Weights of a small GPT-style language model, trained from scratch on English Wikipedia.
Training: 556M tokens, 8487 steps.
MLP neurons of a small language model. Each row is named by its layer, matrix (up: input weights) and neuron, and shows model dimensions 400-527. Each number is 200 + 40 x the weight over its row's rms, rounded and kept within 0 to 999.
After each neuron's rows, "fires after" lists the tokens most often just before its 100 highest values on Wikipedia text that the model never trained on.

L3.up2107,220,170,213,172,170,191,191,200,248,222,151,150,269,256,216,231,235,224,208,140,183,179,167,263,250,239,207,208,196,228,157,129,179,212,195,125,194,268,157,215,201,92,239,152,203,160,239,188,224,199,186,234,147,226,198,140,208,127,148,190,246,221,222,249,217,124,192,256,229,211,177,166,218,155,262,212,209,179,181,213,182,108,218,189,170,195,161,170,147,169,166,211,189,162,209,204,204,235,201,174,115,206,209,180,207,182,183,192,184,202,252,251,227,165,148,215,310,205,153,236,247,212,188,205,180,250,273,157
fires after: " ", " 0", " of", " up"

L7.up2166,259,155,170,134,141,172,148,137,176,180,198,215,186,192,327,195,189,214,203,214,167,245,241,121,178,206,182,129,213,233,132,199,101,177,124,200,191,237,213,233,151,153,211,260,184,268,275,223,241,163,172,247,235,168,219,180,179,199,143,151,235,149,242,196,173,210,246,222,200,174,243,224,188,190,236,169,192,156,229,167,167,237,210,234,189,164,181,225,207,205,140,137,166,183,177,146,138,255,140,221,224,165,147,98,272,201,113,234,205,221,242,218,174,215,251,179,284,144,218,218,245,263,195,271,246,181,195,188
fires after: " |", "|", "\n", " W;"

L3.up1965,180,236,208,157,256,208,248,188,166,194,144,194,217,163,238,200,185,193,189,236,209,220,253,174,137,214,218,229,230,266,183,192,196,191,216,238,173,151,214,239,216,234,218,122,227,215,179,180,221,221,182,253,210,178,191,200,251,111,106,83,171,154,158,151,250,126,217,197,166,242,183,146,218,203,186,155,211,200,176,218,177,168,196,130,180,213,211,239,160,175,187,197,199,169,146,198,119,165,160,159,253,163,185,199,183,107,181,183,182,249,254,221,152,167,219,230,197,223,196,213,195,133,146,186,180,267,192,169
fires after: "\n", " 0", ")", "elt", " (R", " 1"

L3.up1470,227,196,232,239,222,204,237,256,230,284,191,137,188,232,153,167,233,248,146,171,246,150,243,180,224,149,213,174,182,254,259,179,288,249,188,177,128,177,291,261,219,196,163,236,156,193,204,228,161,113,150,181,210,195,148,181,243,207,195,187,277,228,211,186,229,205,234,223,184,204,215,223,207,210,200,233,221,245,168,219,147,202,170,201,202,186,194,223,170,195,189,262,154,222,172,190,241,198,225,171,249,165,236,242,195,174,222,154,203,246,180,210,264,215,161,291,186,173,239,194,173,231,231,242,231,217,171,186
fires after: ".", "es.", ")", "ed."

L3.up1297,149,166,202,204,209,232,259,194,218,211,228,249,160,209,198,240,250,205,168,143,194,198,200,155,240,210,176,147,207,225,229,186,144,111,267,185,208,238,184,200,184,172,221,227,136,152,154,223,209,233,182,155,235,160,153,232,233,165,263,266,171,155,181,134,267,189,348,155,197,176,192,206,205,260,198,203,200,199,186,157,142,158,285,126,224,280,151,234,191,289,225,218,201,170,214,101,178,249,226,242,158,215,226,180,255,119,289,226,251,210,234,270,217,210,251,243,196,175,115,173,227,183,262,137,205,262,233,192
fires after: "\n", " Har", "|---|---|---|---", " P", " cur"

L3.up168,286,175,259,225,171,211,160,153,190,169,202,208,150,137,157,252,205,163,170,209,158,193,236,247,191,255,115,262,194,210,166,218,219,206,244,233,196,178,242,227,239,197,226,151,221,232,254,196,193,193,166,182,176,67,154,241,175,221,167,244,257,175,194,177,168,71,225,195,214,214,193,226,229,232,238,183,222,205,155,239,191,200,210,171,213,211,145,203,208,131,200,253,208,193,141,206,154,192,209,160,195,206,225,187,223,163,189,142,193,177,196,185,170,237,190,288,180,233,207,230,240,211,241,146,130,178,183,202
fires after: " 0", " 1", " 2", " 14"

L7.up1172,217,134,178,235,225,182,181,184,242,193,158,165,146,247,214,293,183,162,201,219,77,186,253,228,197,134,193,241,271,216,207,231,146,264,160,234,201,257,196,190,239,147,205,205,157,127,198,189,190,168,174,169,168,151,158,145,283,197,180,174,237,203,166,194,216,233,279,249,193,246,208,178,192,170,250,260,212,224,170,167,176,210,186,217,243,230,238,153,203,207,185,255,198,169,200,172,162,212,210,246,143,190,191,203,291,197,190,207,240,197,175,87,201,150,220,188,192,242,172,177,228,211,218,192,247,271,242,194
fires after: "\n", "l", "-"

L3.up548,154,188,241,331,172,225,262,142,122,199,216,190,220,211,195,220,265,135,162,241,154,93,235,240,206,183,222,162,176,145,178,178,208,270,197,130,200,179,238,209,172,190,201,209,140,191,191,239,211,180,231,250,224,185,183,164,170,178,197,223,252,258,185,222,249,203,177,181,144,220,235,247,238,192,205,137,256,196,239,257,156,212,188,211,229,281,145,264,214,258,184,164,197,229,211,75,241,198,176,201,128,213,223,217,245,179,132,190,202,123,228,251,200,258,161,226,234,169,248,199,199,131,242,196,213,243,172,256
fires after: " ", " Tamil", "u"

L3.up1114,191,258,231,201,203,219,182,136,201,147,249,133,191,158,206,213,199,158,134,197,200,185,203,209,186,168,243,230,262,204,205,172,149,143,166,161,193,185,168,172,190,234,185,135,219,217,232,141,268,241,160,194,167,212,219,161,187,165,247,200,188,255,222,181,213,276,177,204,279,244,199,156,235,188,160,146,215,186,181,212,187,234,223,151,263,172,152,201,192,260,129,249,189,214,208,129,194,154,186,185,213,191,192,179,175,135,243,195,163,204,217,252,120,186,149,242,242,236,261,161,184,220,131,153,201,155,209,201
fires after: "\n", " ===", "===", "=="

L3.up1292,173,191,122,223,205,237,201,183,151,281,313,80,249,205,197,164,219,181,197,215,186,227,261,148,155,218,249,207,251,184,230,209,178,168,228,187,181,272,218,212,206,183,191,180,164,192,190,258,189,244,250,182,167,237,89,210,188,251,164,252,231,177,187,284,228,153,161,218,210,149,178,193,268,264,168,245,273,178,152,244,254,241,268,317,184,154,180,204,195,189,230,176,126,235,215,219,236,179,128,203,259,163,196,243,237,257,253,252,121,225,187,194,199,178,213,154,224,188,202,155,215,206,151,177,178,127,238,171
fires after: "==", "\n", " ==", "s==", "ography==", " Tenness"

L3.up1826,146,201,126,191,223,180,179,232,191,230,114,173,217,211,155,188,245,213,153,243,226,169,197,332,138,229,191,115,256,207,175,261,243,204,193,169,252,182,182,130,178,241,222,151,201,218,257,172,123,158,207,188,292,211,221,237,215,229,219,250,254,235,153,164,219,182,171,205,194,155,212,228,213,233,160,222,275,226,179,204,144,160,163,241,180,190,207,197,205,253,174,215,267,176,215,157,249,232,199,173,172,271,229,286,151,192,196,151,129,211,215,259,318,198,114,257,133,236,220,241,247,182,201,226,242,202,174,174
fires after: " ", ".", "s."

L3.up1412,227,228,197,221,252,202,170,237,162,177,169,167,177,122,191,183,250,188,159,222,198,177,171,166,171,245,245,214,133,244,172,216,216,177,304,225,228,262,214,184,210,196,109,96,193,168,313,157,160,230,175,164,192,124,204,244,177,223,273,214,179,199,207,237,200,133,132,200,236,281,171,182,165,224,186,191,177,202,243,177,172,198,112,237,141,225,226,155,151,188,176,207,287,225,209,192,242,214,168,217,263,212,237,179,194,198,195,184,130,226,174,236,178,198,168,216,193,261,156,239,235,205,186,217,149,237,159,193
fires after: "\n", " 0", " —;", " 1", " 2", "c"

L3.up600,158,188,243,280,228,142,226,181,172,258,252,144,224,217,164,170,248,138,177,245,167,229,168,156,256,207,126,158,216,231,179,186,188,166,283,183,191,136,207,173,204,180,153,245,215,241,176,172,202,224,196,172,258,254,208,165,143,187,257,163,258,244,163,159,174,176,205,222,178,170,182,168,169,173,223,203,268,194,152,180,288,343,194,187,205,107,205,232,266,117,184,242,196,184,178,165,146,236,215,288,231,150,237,179,212,246,270,191,224,155,276,234,239,179,253,156,112,254,184,219,244,213,224,151,189,159,174,194
fires after: " =", ".", "a."

L3.up163,186,236,198,161,221,226,188,245,218,188,210,242,203,215,149,247,215,202,208,161,230,221,206,203,206,231,132,222,223,191,231,263,189,176,279,215,244,211,199,220,226,163,203,189,137,119,233,175,222,224,219,227,164,186,239,221,212,202,262,197,183,177,197,166,150,218,175,212,187,229,131,181,222,144,159,193,149,262,192,226,182,179,160,245,225,207,180,218,167,230,223,145,182,219,242,166,167,198,130,118,200,248,290,219,179,200,292,211,212,247,191,161,239,184,134,233,188,193,203,156,185,169,223,150,188,237,108,229
fires after: "\n"

L3.up1494,214,244,225,248,159,167,204,235,173,239,196,138,225,200,160,158,252,166,251,187,190,232,251,207,169,224,151,173,138,177,172,259,200,195,269,259,135,169,235,150,184,207,119,150,256,274,106,253,177,214,192,239,203,223,185,212,159,147,203,105,229,190,173,211,258,208,195,195,222,224,173,149,176,239,173,203,243,212,116,176,264,260,250,168,180,134,193,173,248,243,169,215,168,195,186,152,231,231,157,214,216,101,247,161,203,147,247,176,217,211,180,245,153,165,158,191,143,234,260,207,200,144,216,195,166,147,232,254
fires after: ".", "==", "s.", " ==", ").", "a."

L7.up453,233,200,227,107,266,133,165,242,175,165,177,159,199,194,256,126,159,220,193,181,238,155,231,234,221,161,145,192,245,192,207,155,167,194,207,173,193,173,227,226,251,256,148,206,205,205,268,271,185,187,222,225,185,244,238,165,229,198,225,127,168,163,221,220,226,144,205,177,176,158,246,202,162,160,155,197,126,204,150,293,168,156,170,166,156,207,202,177,252,227,173,171,175,257,185,246,168,148,160,196,157,183,170,217,195,200,207,145,200,179,258,201,172,212,293,194,174,246,231,208,181,216,164,176,218,164,193,206
fires after: " |", "|", "w", "-"

L7.up1928,222,266,112,164,236,174,169,294,193,167,293,201,199,172,228,212,210,219,201,223,186,190,235,152,219,155,233,144,200,151,184,171,232,153,199,234,201,181,125,200,265,185,205,243,250,229,258,118,247,179,211,201,157,189,136,261,203,188,263,174,138,196,134,218,163,210,259,274,295,122,180,226,193,191,205,171,244,166,180,270,147,211,167,269,121,132,245,203,226,198,141,225,222,250,297,172,223,207,248,151,184,206,166,200,240,242,244,215,212,199,168,222,211,214,227,313,214,203,199,211,169,197,141,161,198,153,207,253
fires after: " |", " on", "|", " –"

L3.up1280,186,244,211,116,220,244,275,122,126,154,229,214,179,217,238,232,87,173,181,262,242,169,193,237,244,206,230,186,257,199,235,232,186,198,223,240,150,234,146,242,221,116,208,220,251,146,185,190,279,139,220,183,133,214,136,200,162,195,139,167,158,188,268,220,156,206,197,187,141,178,191,160,233,242,156,195,162,193,266,202,146,191,186,161,173,219,259,223,194,231,166,207,185,180,146,160,185,208,189,246,237,170,178,134,168,233,216,246,181,177,218,229,242,190,170,254,228,223,239,251,238,175,197,229,202,268,184,204
fires after: "\n", " No.", " Pos"

L3.up1575,186,280,235,207,225,195,182,250,150,171,243,158,254,226,155,220,289,252,204,182,233,171,193,251,216,228,228,192,223,177,161,246,193,206,160,153,222,181,215,161,239,167,166,197,137,199,169,256,135,89,269,280,239,207,187,189,264,204,212,228,165,208,208,197,283,142,187,212,182,105,214,178,155,171,201,196,156,277,210,217,125,194,163,247,209,160,204,154,255,161,224,141,251,181,188,197,247,196,119,79,211,130,267,211,188,192,155,218,120,137,261,239,215,234,151,206,188,183,157,178,213,140,217,194,179,196,253,186
fires after: " ", " —;", " 0"

L7.up1819,252,227,250,252,202,226,230,246,221,181,148,203,169,212,198,91,116,194,140,252,177,171,191,253,163,231,208,130,154,188,179,203,153,206,137,216,232,248,239,250,154,270,308,222,180,114,204,234,234,178,157,178,197,181,232,279,171,302,190,186,167,165,170,128,189,209,197,211,185,178,237,156,111,181,187,177,105,168,159,254,177,180,239,139,238,170,216,212,222,191,129,256,242,209,209,212,180,219,165,153,189,218,149,234,234,239,197,237,190,216,226,263,175,220,96,214,196,206,228,210,192,276,163,244,245,212,188,213
fires after: " |", " votes", " ", "|", " Turnout", "\n"

L3.up2102,131,202,166,177,222,148,132,192,233,161,204,249,248,177,167,193,305,115,184,186,189,199,185,253,158,174,162,186,234,164,223,195,299,119,234,157,269,188,155,132,203,142,193,168,159,117,207,202,152,154,263,226,194,249,217,207,187,260,205,111,182,193,208,178,168,176,148,177,149,203,236,130,247,161,177,187,124,220,208,167,183,196,256,227,189,231,175,145,122,236,210,175,297,229,121,198,226,248,170,229,225,191,159,276,223,209,278,211,194,172,289,192,201,226,159,175,239,185,255,197,277,208,268,135,259,154,199,231
fires after: " ", " in", " 0", " In", " 2008"

L3.up2021,211,202,168,210,177,126,277,182,172,169,229,174,167,197,196,166,204,277,176,201,134,230,167,237,252,203,247,216,188,230,168,142,182,275,230,184,269,215,142,154,264,265,224,188,196,191,205,189,255,193,206,170,180,259,152,176,213,271,201,167,188,208,218,192,214,136,175,226,198,199,238,190,173,183,139,146,170,269,196,220,155,193,203,218,226,142,143,184,203,184,223,253,183,199,142,209,147,211,251,200,212,199,201,211,207,225,178,199,158,274,148,232,268,169,247,136,224,199,281,177,244,171,171,180,189,286,205,179
fires after: " |", "\n", "|", "  ", ":", " Website:"

L3.up2199,146,265,256,206,271,177,260,177,195,208,209,151,230,166,200,144,211,124,135,238,160,242,235,165,200,258,210,210,172,171,203,211,189,151,200,199,179,173,171,161,194,185,136,186,222,185,201,159,201,265,179,169,225,248,239,160,168,213,191,212,227,176,167,165,245,152,205,230,207,144,136,174,199,196,231,291,283,167,145,172,256,282,228,172,247,169,202,272,235,176,176,201,158,142,242,177,162,208,219,247,228,178,184,155,191,157,217,165,180,229,177,285,202,198,258,195,168,277,220,162,217,172,218,156,162,189,182,224
fires after: ".", "s.", "er."

L3.up2105,251,225,232,238,264,189,263,202,163,191,246,197,165,226,126,185,221,213,207,268,194,226,170,283,179,221,204,189,146,207,155,138,216,167,213,227,216,132,192,130,208,192,136,168,180,280,127,211,201,241,256,207,253,285,237,188,215,137,148,175,199,140,189,254,221,175,180,139,155,169,151,125,262,173,195,200,242,214,240,187,256,221,247,236,240,214,166,219,192,158,249,222,183,157,244,171,198,227,254,222,182,184,218,193,178,251,225,130,233,231,271,142,157,157,220,204,166,213,230,179,193,165,247,156,193,201,210,168
fires after: " =", "9)"

L3.up973,210,244,273,189,199,213,194,216,197,198,226,182,220,178,164,198,187,133,266,208,162,254,225,169,209,163,165,229,203,217,158,143,226,210,210,226,171,185,168,127,209,229,169,195,269,27,207,206,229,187,187,164,223,211,235,156,195,151,175,209,177,191,160,196,233,200,165,255,168,204,166,180,200,188,173,218,341,207,203,222,225,231,207,185,190,259,158,204,197,123,199,232,198,209,192,194,130,183,204,156,257,170,155,144,259,273,194,109,228,149,220,184,169,184,278,203,218,202,292,139,178,246,243,188,215,149,143,231
fires after: " =", ".", "s."

L3.up1537,94,172,255,166,198,259,168,137,269,178,225,216,227,182,148,177,172,221,185,194,309,231,225,183,130,255,196,300,276,205,142,197,203,234,229,156,165,248,162,116,191,158,154,209,164,137,227,178,175,226,247,115,228,183,283,154,176,155,112,195,204,227,183,243,174,247,231,210,182,194,234,192,193,312,199,265,240,245,190,153,245,168,187,249,194,160,189,198,228,199,149,221,222,162,208,200,184,208,209,198,184,173,127,199,168,177,187,241,230,221,217,281,204,225,260,205,155,193,272,205,208,197,153,208,254,176,157,190
fires after: ".", "s.", "ing.", "a.", " area.", " due"

L3.up1939,178,211,265,199,236,166,232,170,128,244,212,195,198,208,184,170,199,151,163,214,157,260,238,208,231,235,174,207,228,192,194,199,213,164,259,222,214,141,205,148,179,184,118,210,250,199,138,184,165,233,170,163,218,209,219,171,144,172,213,187,277,211,205,155,205,215,191,193,168,183,162,171,176,182,207,249,282,194,149,200,288,312,191,172,231,73,155,218,229,157,199,207,226,172,165,201,192,225,225,274,178,222,188,134,163,227,268,121,245,187,235,198,214,201,243,171,115,247,249,220,209,231,193,124,173,134,183,217
fires after: ".", "s.", " =", "a.", ")."

L3.up1435,185,229,213,137,160,224,221,193,195,231,165,201,207,209,231,155,292,280,140,166,215,178,50,201,152,205,184,186,144,212,225,187,195,250,190,199,264,131,163,160,229,136,148,238,184,176,221,140,200,124,242,182,194,235,155,270,221,229,237,196,264,194,146,273,193,181,116,182,204,171,206,184,196,222,214,281,169,198,118,184,98,205,160,171,243,257,220,182,248,130,236,302,166,178,202,169,114,160,176,216,202,295,205,196,241,196,247,171,168,229,256,174,196,229,215,206,163,187,279,158,206,205,195,199,158,208,210,195
fires after: " 0", " ", " 1", " –", " 2"

L3.up1125,257,256,221,234,205,192,222,118,172,231,212,229,237,157,185,210,144,202,180,270,200,191,188,192,182,267,182,212,200,178,204,183,233,222,222,231,217,156,240,157,184,176,139,178,279,163,183,195,218,181,213,122,204,167,277,184,134,195,215,192,221,212,148,174,230,253,240,187,139,182,152,186,171,169,217,223,348,205,161,134,308,277,194,192,207,81,161,282,221,187,160,246,163,243,191,223,149,224,201,261,241,247,189,230,222,235,267,105,209,191,192,182,222,219,218,177,135,213,249,183,261,188,181,170,262,137,247,214
fires after: " =", ".", "s.", "a.", "ed."

L3.up2039,139,171,285,157,233,177,209,163,68,222,184,236,169,220,254,205,225,205,240,210,249,171,206,206,271,282,170,183,259,260,187,182,211,198,256,152,170,171,131,182,187,132,220,199,248,161,193,228,244,205,139,225,174,222,92,256,244,184,174,113,188,213,182,231,233,154,255,241,205,174,302,225,220,221,207,137,179,168,222,205,150,184,197,150,261,199,132,224,196,192,245,174,250,208,166,233,133,217,175,234,206,232,247,162,118,182,273,175,264,240,228,194,244,104,189,191,212,232,263,201,208,104,212,238,215,234,102,167
fires after: "\n", " V", " mer", " Dev"

L7.up378,215,215,268,165,208,217,234,220,238,164,102,231,270,149,185,220,238,193,200,220,120,254,263,219,219,142,207,270,178,160,199,225,270,171,219,216,223,273,215,225,167,175,194,189,98,169,219,95,226,177,235,130,189,193,194,176,238,170,143,245,209,182,261,214,214,125,219,182,198,198,182,137,197,189,233,236,114,170,216,188,209,177,168,146,237,197,253,197,245,210,154,163,155,252,269,140,223,228,205,160,224,203,234,252,186,260,224,136,182,209,216,163,173,238,173,268,145,182,86,216,243,261,227,264,159,224,226,212
fires after: "\n", "″N", "=="

L3.up2108,177,145,232,229,115,168,139,208,123,227,216,232,146,199,209,247,205,204,236,240,198,261,197,122,183,159,189,216,170,210,151,181,201,109,180,173,211,172,146,196,189,217,232,243,130,179,216,139,151,227,203,84,212,172,260,115,201,155,253,219,230,197,195,236,216,228,226,148,252,234,192,148,150,153,192,154,248,273,147,237,146,167,147,282,165,170,267,127,181,179,201,179,303,222,211,168,170,157,141,125,179,186,253,138,192,193,211,185,180,179,220,167,101,229,160,204,244,204,141,207,180,216,214,172,228,198,189,190
fires after: "\n", " History"

L3.up761,230,209,199,271,209,160,251,198,236,141,130,161,265,174,171,181,205,157,225,149,197,184,250,151,228,189,210,261,238,160,203,192,264,198,232,230,190,197,148,138,198,176,183,138,118,231,215,203,163,217,231,257,152,162,233,204,208,280,180,224,299,233,226,168,255,215,139,268,235,121,258,241,163,116,196,225,129,215,205,180,200,243,245,219,196,244,248,259,132,190,202,213,157,192,191,145,164,257,189,191,167,147,169,267,131,166,171,183,240,228,243,200,244,142,255,186,262,191,272,175,205,226,195,219,171,203,166,218
fires after: "\n", " ==", "==", "===", "s===", "s=="

L3.up357,127,219,297,253,172,299,114,144,202,169,207,202,163,113,259,254,115,107,211,203,122,205,216,212,170,195,212,203,193,175,188,206,150,213,200,200,176,229,151,191,233,221,253,174,171,155,229,218,211,202,249,208,226,194,149,170,196,184,199,214,196,182,229,291,150,293,208,190,167,227,208,179,83,137,326,222,276,248,153,164,217,232,237,235,242,171,138,243,238,190,195,145,182,316,124,260,205,211,197,158,238,165,135,199,153,216,185,250,126,232,250,236,219,201,245,133,204,189,150,190,209,205,186,169,197,205,223,210
fires after: "\n"

L3.up2232,185,171,246,270,209,189,177,242,179,242,273,154,231,107,157,145,195,180,225,259,154,300,228,184,213,190,187,165,152,210,99,219,149,204,230,223,208,176,171,114,172,104,144,142,186,196,173,191,196,173,218,252,194,182,244,207,133,194,161,189,292,184,170,211,195,174,222,180,149,162,211,183,228,241,222,291,273,179,210,106,213,237,234,211,218,154,177,255,211,112,211,210,231,194,167,243,119,192,191,223,244,231,231,205,143,210,181,127,170,257,239,251,194,205,155,207,100,224,219,198,200,183,247,159,239,153,170,212
fires after: " =", ".", ").", "a."

L3.up1342,168,228,260,164,251,214,200,193,233,214,161,230,180,258,200,219,154,186,221,249,184,208,187,264,166,192,141,275,180,234,264,183,206,206,198,175,208,130,168,325,231,271,191,143,240,148,218,111,181,227,159,133,221,154,275,236,157,147,211,206,198,213,197,200,113,223,177,210,226,140,184,241,140,184,186,179,193,189,191,166,230,204,199,226,258,287,204,209,223,143,213,168,168,244,184,298,216,171,200,141,206,254,161,253,135,164,234,155,228,153,200,171,240,220,184,257,168,153,200,257,212,260,213,210,214,190,164,300
fires after: ".", "s.", "a.", "y."

L3.up1398,248,221,214,176,254,106,183,174,175,252,234,168,249,185,141,202,202,163,126,185,184,174,121,114,141,208,211,98,197,256,205,172,238,155,215,258,226,212,259,145,183,275,235,207,152,186,172,173,149,181,203,211,188,188,150,196,237,234,208,240,232,200,185,197,136,219,140,141,129,179,179,180,174,221,178,217,285,117,193,264,165,215,118,154,218,192,149,233,229,174,149,240,110,206,140,216,202,194,180,87,175,220,193,169,209,186,308,220,193,246,257,186,167,182,133,213,154,145,261,200,155,174,238,153,183,277,179,225
fires after: " =", " 0", " ", " 1"

L3.up2249,203,282,199,138,157,188,233,163,184,150,204,162,165,195,140,189,238,175,191,206,189,194,198,241,253,215,230,198,170,233,199,168,223,244,243,231,177,179,152,191,221,202,192,173,226,196,139,249,217,208,217,221,201,194,228,176,162,204,131,171,244,175,243,209,154,198,180,114,251,193,210,227,185,259,202,182,114,133,214,210,203,233,203,179,195,214,192,159,197,191,248,214,222,214,121,210,130,261,133,174,269,190,185,234,197,259,169,126,156,231,199,262,254,201,227,185,216,145,239,166,272,209,150,240,195,243,209,253
fires after: "\n", " ", " Votes"

L3.up1674,222,199,288,262,209,150,227,156,145,270,154,181,217,161,182,176,227,173,171,157,203,209,144,197,214,195,145,172,180,180,244,287,263,186,175,204,185,193,102,183,241,176,192,191,154,155,159,208,209,213,234,166,286,265,302,147,154,271,219,213,250,136,209,156,223,133,210,163,170,297,166,224,179,75,172,191,182,207,142,208,189,216,159,197,230,177,207,208,199,217,262,140,173,192,214,278,211,176,130,282,202,169,137,114,149,181,245,128,222,134,161,183,219,107,301,239,191,165,279,207,232,249,237,169,250,204,174,276
fires after: ".", "s.", ").", "a.", "er."

L3.up171,153,257,261,242,245,212,232,209,177,234,219,218,178,212,178,179,200,177,189,241,178,252,235,163,204,240,175,213,192,204,186,202,174,161,220,201,211,153,235,134,182,175,99,216,217,186,143,145,200,217,181,166,216,230,243,202,175,158,209,202,245,219,201,175,211,218,185,180,154,190,161,178,191,180,187,231,303,208,181,191,326,294,218,177,233,76,185,234,210,156,217,236,193,158,209,175,170,223,231,263,179,208,196,209,172,242,249,98,216,183,218,193,230,178,225,202,116,233,232,196,234,222,194,127,161,205,184,207
fires after: ".", " =", "s.", "a.", "es."

L3.up1867,218,201,258,244,197,176,168,215,195,153,204,246,215,238,219,109,228,245,232,78,166,221,220,239,160,152,210,228,145,232,202,240,218,217,243,154,159,226,190,209,163,253,193,236,246,218,113,180,141,171,256,180,193,191,209,190,133,288,201,190,89,202,226,203,106,247,239,253,277,195,231,184,214,136,258,198,185,259,210,184,147,210,212,191,216,244,250,176,192,226,193,116,251,291,213,185,226,166,209,114,192,261,194,157,175,190,193,249,166,199,264,218,244,156,206,233,248,169,181,212,151,143,211,247,176,153,174,203
fires after: "\n", "G", " B", " Che", " Pld"

L3.up1437,219,216,139,221,184,205,142,163,215,222,177,191,158,266,215,254,189,222,150,169,231,197,207,131,205,205,169,204,195,170,231,234,225,224,185,245,220,170,107,159,185,227,226,233,187,216,141,152,149,185,312,173,222,150,210,215,194,229,158,241,209,173,209,184,160,245,242,161,215,281,207,242,203,170,243,192,211,233,131,236,224,192,192,205,198,152,122,127,146,284,172,239,167,239,178,269,148,196,213,140,283,235,224,164,221,165,221,286,216,193,128,210,188,200,191,219,153,269,138,198,193,218,249,175,226,226,232,208
fires after: "\n", "==", " ==", " ===", "===", "==History=="

L7.up16,163,163,191,167,217,177,277,167,220,171,188,201,256,159,174,224,200,118,261,233,234,166,200,137,221,211,249,201,284,261,211,154,178,192,164,197,179,181,91,231,146,233,200,133,197,136,236,193,200,130,220,236,156,153,153,193,182,232,182,256,221,233,205,234,236,236,239,221,198,186,143,277,242,236,84,236,159,246,268,249,211,193,100,208,197,150,250,217,194,198,169,188,198,207,124,219,126,184,208,229,164,226,132,239,229,181,167,152,210,227,244,251,274,183,180,193,206,189,251,192,232,198,195,161,240,234,211,134
fires after: "\n", "/"

L3.up552,258,290,149,141,213,179,275,167,194,194,238,294,220,215,187,213,176,145,225,192,160,184,253,174,239,186,145,141,231,151,284,249,181,231,172,253,204,181,211,192,261,182,175,197,218,210,163,231,280,190,140,100,163,180,247,183,187,220,197,163,214,198,139,200,186,203,211,199,232,183,113,201,174,194,203,164,159,242,166,226,266,175,183,126,157,181,227,267,260,198,143,231,156,183,181,208,126,198,186,152,266,189,174,157,166,193,226,176,228,278,321,247,238,121,249,217,185,191,170,261,229,207,136,252,208,139,191,192
fires after: "\n"

L3.up1386,264,219,220,152,209,179,107,188,184,170,280,218,207,131,220,190,244,183,110,196,176,187,185,193,154,119,219,209,173,175,175,181,161,179,246,190,182,244,183,235,187,204,207,186,213,255,228,178,214,189,149,167,223,129,206,204,167,216,239,213,236,159,234,153,232,177,210,165,189,261,197,159,199,147,187,122,254,119,211,230,233,185,194,152,185,175,208,181,169,149,171,177,275,221,269,235,129,201,112,194,288,195,233,279,178,153,222,252,182,212,179,228,225,240,177,179,197,219,158,108,190,179,202,162,163,165,206,245
fires after: " 0", "′", " DF", " 1", " 2"

L3.up2080,205,184,157,149,200,187,258,83,211,192,200,241,264,200,247,196,211,242,209,235,181,230,145,253,156,163,207,244,237,270,214,217,245,283,175,237,202,162,162,184,187,238,264,108,187,242,233,146,209,234,221,233,135,168,252,208,240,239,224,160,165,177,142,248,196,206,241,168,212,271,198,167,240,276,208,186,185,249,191,201,210,222,249,175,138,167,146,198,246,173,231,160,211,318,122,186,182,193,119,161,194,244,203,232,216,198,280,240,130,108,218,191,189,187,163,296,174,177,231,159,233,194,143,170,195,206,218,261
fires after: "==", " ==", "===", " ===", "\n", "==History=="

L3.up272,204,323,200,173,228,244,210,205,170,169,177,229,159,153,222,214,219,196,243,156,214,115,136,245,223,229,277,215,177,208,146,215,176,265,259,171,211,105,166,167,239,171,220,174,250,212,201,208,164,129,226,205,218,145,224,193,204,224,102,132,162,108,176,175,218,176,209,231,223,107,213,158,230,212,184,183,215,185,203,135,223,219,155,171,143,214,209,249,127,206,163,233,211,252,196,233,242,226,144,189,236,195,191,269,201,215,239,106,222,227,238,251,283,224,221,131,227,192,216,237,255,219,150,142,149,228,187,137
fires after: "\n", " No.", " Year", " Pos", " Season"